{"norm_eps": 1e-05, "rope_base": 4430.0, "rope_fraction": 0.75, "qk_norm": true, "extras": ["capped logits"], "beta1": 0.9, "beta2": 0.98, "final_lr_fraction": 0.0, "batch_tokens": 65536, "doc_mask": false, "steps": 4981}
MLP neurons of a small language model. Each row is named by its layer, matrix (up: input weights) and neuron, and shows model dimensions 48-175. Each number is 128 + 24 x the weight over its row's rms, rounded and kept within 0 to 255. Numbers have three digits each.
After each neuron's rows, "fires after" lists the tokens most often just before its 100 highest values on Wikipedia text that the model never trained on.

L2.up935:142129109129158124147113106137119116121122078071118148140141084114115161117102140110127187135118110147153143153127158137154123072103117157104181137100156153116140120156130128112102094135173119146127145115174167141135135130120113133107092114135119132148132115128175156100107133103137128167120130119142114167089112115172098116141140138133117142144117103148156123104143114165114134105156
fires after: " de", " Ra", " De", "re", "de", "pe"

L2.up12:181152108158129161110115148154107127120106123127124139135100138118162094120133096141093143099090145181113136131097157096124139128078140081113143134096146124144111127105122118091150108128085141130093151123137146120137191109109100181130105171124107142132121153145130157137113110144160156085087124144100121155097104158139143119140190121120105152116120164174118168113110160113076113144140
fires after: "\n", " "

L6.up702:132131134104179154114134133117130113104126150112160179094126144074164095130150159119122151152120082154153148129095134112116124150122117140121189147114137116149110081146130150086158097155103091108105133131125152153097178166112137147183106153160134133103138151117129128137109159131144163109108120158145148182129126134125139113153151073116083094118113115120137124130135127127112098121131
fires after: "==", "Early", "\n", " and", "Personal"

L2.up235:148153105189136133157145093127113137102131162136122137137134084099149129195126124151129158115149151119136190093115152121144151144114079101125119089157131092108150116123156140111122139136113112098106140143117126079097131115158149118132094133132090129137128103075075118132135158132123142100085135168163126116149116139131121118099179082099077116092163150129135141108157132122106137133144
fires after: " G", "K", "T", " B", "B", " Bo"

L6.up985:170113166147180140095143125136142137146085103173156191150159132128114148150166134125133147141137109146123159125147127119166112104134150122151154151158153148112147099117135231107074107142100125116142145122105142114126150162118133125104062144127116122073127134133164113083104138076137138118127163131162146111137107107147116169091123108107147120141160132135103127125125106144091111135130
fires after: "\n", "s"

L2.up14:150116071135158178139133118140101117116129092130118211140190119102116124133090152178123134109143095156123124150127180148190121105159089101142179109162137151093093096113157145177092143151101121121129165114146150152138154139158131126144109157122082100152088100143112107104121187111141132100133133122146131115110121105152110114108159125101115125146122128129115132147183145132112172134102
fires after: "0"

L2.up410:119138115135166168145107138167101124098166078122101107153126129145153116153135136122175149152083140159137141154124153110134088105104159113119158119091152129165164135137160143139133165146132139121107135140156127120117171125151119182126077170127126120117127119128128085142153079105093114124123142133142138148112140103113153105100175125133119088149152148156144134148147076162146162153110
fires after: " Ne", "e", "te", " de", " Ra", "ki"

L6.up20:174106124113128145166135124165134121131141129068142108119132170157085109136131128142105141096116159143182143124117113107103125092075133113119130158146082134168146136176131150165158142171071125144114077135121120143145092142171134182125111125135143160132082134117145148144110134149141122139153042120151142177106147134087102132150140152155088168140123133148092115171134144099105121114140
fires after: " the", " The", "The", " Battle", " city"

L2.up796:138119127135124131099135117161107106109150126086153160108134125135169139151135145121031157159136132135123128117129127091183160153121133133118087134123121137132144136113131107118110125137163147107118144134123147136113125124154121148166161112157124087154147123079183063121124105121110156160137140136119118132110135092152085139101105116141192140159149098115116092080134103120141110132142
fires after: ":", " as", " on", " to"

L2.up689:123155109123184111125146120109185133118090107143149114128128129131138137122169122130138128089119147164124159144123133152154153158091092117132135112151123111124129159155130104130143108095110130153111146118152099147124173141129130137209126133122113104117091151134128119125128126139150170120113139111117105156106130112142084081158152121115155116142137110108153141095138140135118089156103
fires after: " ", "s"

L6.up415:165172135126112144122127124103126116092113181128144120097093111094102130129125133151113133144162137101111157123159157139151156137104146106143119143133099130147111158140115126118141147152090097145112186084156135116128144101103153146164138132090134145079140116098159136145120085106133150096135103136093151123093140125203125094124152106114097141165105140129140135119136145096117130103127
fires after: " ", " \"", "lo"

L2.up890:116159113169152113109114122148094106128060108161103122159126140113134109120134091097128138083080164148128130172133153129142135121098095171100105123098130109157114114175133118084084100158106126083098092118147117139140170132132116143199119122138114131134129112110142133085121126124083109129178127170128126177134111116115109141130151080130135142133125094148142133152143135160089168127105
fires after: " ", " de", " re", " De", " Thr", " co"

L6.up725:101128057129123133136147120151155124061127161123138127137133122152127109136138178105152157111119151173133170152091111141126144154147093127162161191089135091171147128154131136090132172098139152107103117089109098138108116131080125137137111135116066120089157129129142135185130154103112128095136117136142096130166106177126139101133107108130134103146128117104121140153141090142121129159139
fires after: "1", "0", " ", "–", "9", "-"

L6.up573:154091105121163135104163124125116128112114110134128170109157108108102118136128150123126136145151070169149118146107162133118130145132111109163172127138143105059160107123137133154132136170156117101131109131113160170141165150129117154137113141156113109137141155119167155117178166172115175111130110160133151156113136102121091142108143120133100100161135122163099120133118159162121156143146
fires after: "\n", "==", " ==", "==="

L6.up984:114112062160135092126159137156167091160088135081149118161167099122131125168148116126149147067138115138144110167149126181145160159156146140155081150145165116122122102111120156109088165125104120131102112134153118158143107112114148103147125188164119065134101130144131146112129135136133079124117118128144105130129131150139187147056124112149121101124130119086107106119129121128094125134123
fires after: "'", "s", "0"

L6.up946:109134117165129117139109112144164159123143145138156149139126166135139131148104114135114138100171130138173186170093172139148127100111117126141161099129110104081136125137096136127070130127132101100140124141099116104172190174146108146151153142152140113117139143097165118117179144124114146137066143146167094150064130122146104067088153104107116103107140101131125130108102084137141116123149
fires after: " ", "2", "1"

L2.up814:154159110149145137100123106120160143099138145150143175136130126101157168148107129130110137099092115124138192119089182107119118139108105110154127088161069124134166180153107106143124106143093073085124101149114110091144135112124124122137131117148133117112128143131158121116128146111116140123109102164149132104128124131151142115137178110110141115165132145091137158127110134112143107125116
fires after: " D", "T", "D", " G", " C", " T"